python train.py --n_head=4 --head_dim=64 --d_mlp=1024 --vocab_size=8192 --parallel_block=false --init="normal" --warmup_steps=307
MLP neurons of a small language model. Each row is named by its layer, matrix (down: output weights) and neuron, and shows model dimensions 16-143. Each number is 50 + 12 x the weight over its row's rms, rounded and kept within 0 to 99.
After each neuron's rows, "fires before" lists the tokens most often just after its 100 highest values on Wikipedia text that the model never trained on.

L3.down229:42 41 62 42 44 50 40 61 47 70 33 63 69 51 67 47 38 47 59 41 41 66 73 79 27 55 57 55 59 26 62 43 64 72 45 42 68 48 39 46 63 76 50 54 49 51 55 69 36 44 46 37 36 40 62 53 30 54 67 53 53 26 33 41 43 29 67 34 65 43 22 46 57 45 55 50 69 40 53 59 55 48 24 54 74 47 57 55 48 48 69 54 43 54 46 50 38 63 24 50 62 37 56 39 50 40 49 46 64 48 51 58 92 50 32 67 42 50 38 41 66 60 41 44 63 46 36 62
fires before: ",", " |", ":", "\n", "°", ")"

L3.down526:33 39 34 46 41 43 40 51 43 53 34 56 41 43 42 56 56 38 50 54 71 63 48 19 38 34 71 48 40 59 59 50 59 50 66 72 41 29 35 39 40 72 50 36 60 64 61 49 42 59 68 45 58 51 70 49 30 43 48 42 52 49 58 40 60 39 49 31 38 68 37 48 57 44 48 56 35 43 40 52 37 51 47 44 36 87 66 63 28 43 39 34 66 42 34 46 64 65 54 49 53 40 56 57 57 43 46 56 45 45 64 55 52 43 45 56 45 35 55 69 61 51 37 48 37 55 38 69
fires before: " |", "–", ")", "-", "11", ","

L2.down379:54 55 62 38 65 47 71 39 58 69 42 74 44 65 54 53 65 66 44 53 50 39 56 58 63 60 43 53 56 52 38 40 58 62 61 61 59 52 49 51 38 31 51 44 39 32 27 83 50 51 33 49 32 58 66 44 48 55 47 52 31 37 38 53 38 57 47 53 55 43 44 53 43 77 49 53 43 68 50 28 43 44 63 49 55 36 37 73 73 19 52 59 50 65 71 49 56 79 45 41 41 61 59 52 40 43 34 61 46 62 49 42 34 38 35 58 37 45 51 69 58 36 43 53 65 37 41 60
fires before: " |", " of", "ing", ".", " (", " for"

L2.down560:50 59 49 43 56 71 53 48 46 39 31 68 65 31 48 62 66 44 72 39 62 44 69 28 61 65 36 69 37 35 55 62 44 50 63 53 72 45 35 39 47 49 16 18 57 67 47 25 54 55 64 53 44 43 34 30 52 44 65 46 54 45 60 62 47 39 49 43 57 46 69 48 75 60 18 50 47 45 54 40 86 49 51 45 40 55 50 59 44 56 53 60 41 55 47 41 48 54 45 48 69 46 66 40 46 42 45 48 40 51 35 37 49 52 55 51 67 63 44 37 42 51 60 53 48 38 64 79
fires before: " |", ":", "–", " Party", " by", "-"

L9.down784:50 42 57 44 60 37 67 61 67 40 49 56 57 39 29 40 37 63 41 54 63 49 47 44 50 49 34 67 42 40 45 43 55 52 90 58 53 26 46 48 34 55 50 33 37 65 62 53 51 50 65 48 58 60 58 29 24 41 41 61 41 33 67 29 62 55 48 42 52 51 58 63 58 44 48 76 42 59 61 74 53 53 46 50 38 65 60 79 49 52 43 45 40 30 56 60 70 45 63 59 51 46 37 39 49 31 52 30 39 39 56 40 54 71 51 48 43 75 72 52 49 40 41 43 67 50 64 61
fires before: "-", "up"

L4.down742:52 60 63 41 58 77 43 29 61 45 34 46 59 51 50 46 39 48 35 51 42 44 74 44 64 52 36 69 59 37 57 43 66 77 33 58 56 35 35 44 62 32 39 36 57 60 71 57 60 51 47 68 64 61 51 41 47 41 63 64 51 47 51 53 71 37 37 55 50 45 38 33 64 44 45 61 37 41 67 40 45 41 30 62 60 49 58 40 51 44 63 64 62 64 78 61 55 41 51 43 46 49 46 53 47 38 46 61 56 65 61 31 68 43 33 52 62 37 72 37 54 40 56 52 29 46 20 42
fires before: " |", "=", " mi", ")", " of", "\n"

L6.down117:27 32 46 53 35 37 40 38 65 53 56 65 51 53 63 58 49 37 52 51 60 43 28 35 26 53 69 51 31 23 56 53 54 38 52 30 59 40 38 48 47 38 54 57 44 49 61 56 76 52 38 47 56 49 39 78 73 46 49 53 59 41 36 49 48 59 37 48 60 56 46 31 48 25 62 52 29 54 82 63 51 46 33 52 63 80 52 27 29 58 63 55 43 77 55 50 32 58 36 47 44 62 34 55 51 42 48 55 55 52 29 55 35 48 59 65 58 38 57 32 67 55 41 57 68 52 46 51
fires before: ",", ".", " and", " (", " |", " in"

L2.down295:54 51 56 47 59 62 28 48 78 38 46 59 48 47 48 53 66 56 66 60 47 29 57 68 55 63 55 36 65 37 51 57 42 35 52 57 43 20 44 44 52 61 66 23 51 75 52 51 60 26 42 37 26 36 45 39 51 51 61 55 50 38 47 47 57 39 40 31 45 63 46 47 55 62 32 58 44 69 60 54 52 47 32 41 45 45 51 43 40 47 57 29 62 36 59 41 64 70 42 39 46 42 29 52 47 37 25 69 56 47 56 55 70 43 51 62 38 53 40 38 58 61 43 55 63 56 37 67
fires before: ".", " |", "7", "5", "6", "'"

L12.down583:65 71 45 54 65 42 75 60 45 54 42 65 76 34 49 26 63 52 43 70 56 33 30 62 50 46 45 65 48 32 70 32 70 35 61 58 37 50 65 52 51 48 53 44 37 59 52 50 54 42 38 26 67 65 38 41 39 51 48 50 34 46 70 46 54 42 71 58 52 75 40 69 67 60 30 48 54 51 67 54 25 42 61 59 31 39 50 40 38 41 39 32 60 45 50 58 65 52 53 57 67 49 42 36 59 54 45 46 45 44 57 53 30 50 49 65 40 19 50 39 47 45 31 63 47 52 65 41
fires before: "-"

L9.down363:42 57 50 30 58 57 49 42 63 57 39 32 58 41 54 55 52 67 61 58 56 37 57 61 48 48 58 47 39 35 39 68 42 27 59 34 46 39 58 39 56 64 44 75 46 38 36 35 49 42 75 49 47 60 56 70 54 45 42 48 41 40 63 60 51 62 45 61 21 51 64 62 75 65 56 46 53 56 53 38 59 59 49 69 45 49 70 62 39 61 45 71 61 76 45 18 34 58 42 44 73 19 57 60 64 26 66 49 52 34 66 37 64 65 40 70 40 52 61 23 52 42 48 32 34 44 56 43
fires before: " |", " Votes", "=", "  ", " in", "\n"

L2.down268:39 58 47 59 49 55 60 48 35 37 61 38 41 54 50 48 45 58 61 51 19 49 39 63 66 45 31 43 52 29 66 59 33 52 52 62 34 45 42 62 53 57 52 62 42 44 45 46 53 45 71 56 45 54 48 55 40 40 42 45 54 45 57 56 32 39 53 61 64 51 57 47 46 58 24 50 64 57 40 47 46 50 66 38 44 43 45 48 54 34 29 47 29 25 56 42 55 39 76 57 55 40 51 46 42 25 65 61 37 43 45 46 22 80 59 46 55 60 40 53 38 46 49 37 47 62 55 45
fires before: "-", "\n"

L5.down832:59 65 58 49 73 40 27 60 60 26 18 69 47 30 30 56 52 42 43 51 34 39 42 44 45 42 63 54 61 51 54 46 50 63 59 56 41 42 72 36 51 57 65 46 51 44 30 58 66 58 46 41 44 33 54 59 32 58 36 56 40 49 51 50 66 59 40 61 36 48 61 41 44 51 48 75 39 49 28 46 55 47 58 46 51 33 65 64 68 62 50 60 53 61 60 65 50 55 60 40 43 54 65 73 48 34 45 36 45 55 48 29 30 61 36 50 32 64 49 60 26 41 41 38 71 52 62 44
fires before: " |", ",", ".", ")", "\n"

L5.down149:37 50 47 68 36 71 34 54 71 60 29 43 43 33 64 37 55 57 56 61 34 42 49 36 44 45 43 56 59 46 64 42 25 39 45 41 57 47 45 44 49 46 52 50 61 63 55 68 50 56 48 57 52 42 64 48 38 38 63 48 66 56 50 44 49 54 52 47 63 35 36 46 51 67 52 39 62 50 52 62 59 61 31 64 48 61 67 42 37 51 35 49 67 48 21 61 52 52 33 74 41 64 48 42 53 38 46 58 45 36 63 67 57 48 64 63 53 61 74 19 47 36 41 49 55 63 44 67
fires before: " 0", ";", "\n", " 1", " 2", " 3"

L3.down910:63 45 70 54 46 43 50 29 63 48 45 52 40 48 36 42 48 56 37 42 58 61 57 42 48 69 48 54 45 48 46 46 41 69 49 50 55 51 55 35 65 55 60 51 58 47 44 43 51 58 43 53 31 44 61 46 50 41 43 71 32 36 38 32 47 61 66 51 55 40 23 44 47 41 75 50 50 49 42 36 29 50 41 47 57 48 47 42 51 35 88 59 56 75 38 52 35 84 44 50 44 55 58 47 52 53 55 64 57 57 51 57 46 53 62 57 48 35 55 36 21 65 45 58 58 47 32 34
fires before: " |", ")", "%", " ("

L3.down933:48 41 49 51 43 22 17 37 63 58 62 74 34 42 50 57 45 48 40 38 38 63 28 52 32 31 51 59 55 32 65 56 50 43 57 37 61 57 47 49 41 59 53 65 47 38 43 65 55 37 49 44 41 54 46 68 33 44 51 70 55 48 34 67 57 43 51 52 72 43 58 52 50 43 58 58 52 41 55 52 47 47 40 46 70 54 65 43 30 59 67 59 55 24 47 43 31 61 34 55 41 65 35 60 46 56 61 48 51 34 46 51 45 48 58 62 37 57 73 43 42 39 33 34 32 49 68 57
fires before: ".", ",", " and"

L3.down653:45 25 27 52 56 39 29 39 60 40 76 46 40 42 39 37 50 69 38 59 61 45 25 42 47 59 48 35 53 45 64 50 50 47 43 33 46 27 65 53 49 56 58 52 54 56 51 62 58 44 59 45 41 53 56 68 39 51 51 64 67 49 42 44 65 56 48 56 63 43 47 57 38 33 68 42 64 42 51 63 28 49 48 46 75 66 58 40 57 48 52 71 48 55 67 53 48 57 46 45 44 67 36 54 56 48 61 47 36 55 28 52 40 57 55 45 39 37 44 23 36 54 50 46 53 84 31 64
fires before: ",", ".", " of", " in"

L5.down849:39 55 55 47 66 59 34 68 64 17 38 40 50 53 59 44 52 63 36 35 21 49 62 49 57 51 46 50 37 36 49 59 52 50 56 42 39 23 57 51 47 38 30 38 50 54 47 62 41 34 60 62 54 44 55 32 49 27 63 49 63 60 69 75 60 35 42 62 37 56 45 40 56 48 38 66 69 45 63 30 40 41 64 63 52 50 56 63 72 44 46 55 41 46 67 32 47 19 50 57 55 28 45 70 52 41 43 37 60 38 79 42 64 55 77 46 51 46 63 42 28 47 50 66 40 51 76 62
fires before: "|", "\n"

L11.down4:46 40 56 65 48 41 44 58 28 43 52 52 55 42 37 47 30 38 40 40 38 45 49 47 32 49 50 77 39 42 66 51 44 51 51 45 40 35 49 39 38 44 57 49 64 57 61 43 56 32 46 64 51 68 43 43 58 54 51 43 42 52 67 43 61 46 54 24 44 64 74 44 21 39 42 68 77 33 41 42 58 39 59 53 54 43 55 35 52 49 50 52 64 35 59 61 62 36 49 50 35 28 48 62 78 53 65 59 54 54 50 60 31 72 52 29 68 33 31 50 29 55 35 70 45 49 64 59
fires before: "\n", "\n\n"

L3.down678:32 54 67 71 43 66 55 26 50 61 54 49 60 52 51 48 64 51 45 51 67 39 50 49 41 50 52 34 67 44 65 40 54 25 52 36 54 38 53 53 36 61 61 44 43 56 54 60 51 58 61 40 44 30 66 61 48 55 29 65 20 53 71 52 55 55 48 39 49 45 49 60 61 47 60 67 59 16 52 35 42 47 40 63 71 75 28 38 24 35 48 35 59 40 58 46 28 58 56 50 56 52 62 64 41 38 47 53 52 42 47 50 52 29 64 83 44 52 64 32 60 54 65 55 68 42 52 73
fires before: " |", ".", " –", "\n", ";", ","

L3.down364:44 36 19 46 58 45 43 60 41 69 53 45 39 54 42 47 55 61 45 53 47 66 37 53 39 45 22 46 59 20 67 44 59 46 49 33 46 48 53 46 36 42 42 36 49 44 49 47 41 68 54 68 66 48 84 58 49 65 57 52 70 56 38 47 58 61 50 63 71 63 53 62 66 50 63 57 51 44 68 55 65 53 45 51 74 80 39 20 67 54 63 36 51 54 52 51 45 47 54 54 23 60 33 42 67 67 31 76 43 47 40 28 52 51 51 49 73 44 67 43 61 42 50 68 40 56 46 44
fires before: ",", ".", " and"

L4.down321:54 45 37 51 49 28 35 41 43 51 57 47 58 51 27 51 44 55 59 62 38 52 41 52 45 43 50 55 35 36 49 47 48 38 43 36 55 28 55 58 38 53 44 65 55 35 57 29 37 60 48 39 31 40 57 67 21 52 58 52 47 09 47 64 50 52 63 46 45 45 73 65 32 39 75 48 77 45 60 77 55 49 43 42 80 50 30 36 49 43 73 53 49 66 45 49 29 45 39 54 62 66 34 50 65 59 39 47 47 46 30 62 55 51 46 50 53 56 70 35 41 41 72 53 44 56 46 70
fires before: ",", ".", ")", " he"

L6.down343:53 45 53 54 42 43 45 49 51 41 28 45 61 55 61 59 26 33 20 46 65 59 47 47 40 50 37 66 53 53 46 65 65 44 36 30 65 44 48 41 58 55 49 32 55 50 57 37 34 57 49 39 42 56 45 42 45 49 38 44 49 45 58 42 53 35 51 51 37 56 72 73 54 68 49 73 49 32 38 51 45 59 45 45 62 80 45 58 49 61 68 42 39 45 59 56 48 54 50 50 53 45 73 50 63 64 54 54 62 57 44 41 44 48 69 49 55 52 47 44 53 65 80 37 59 67 36 59
fires before: ")", "\n", " in", " |", ":"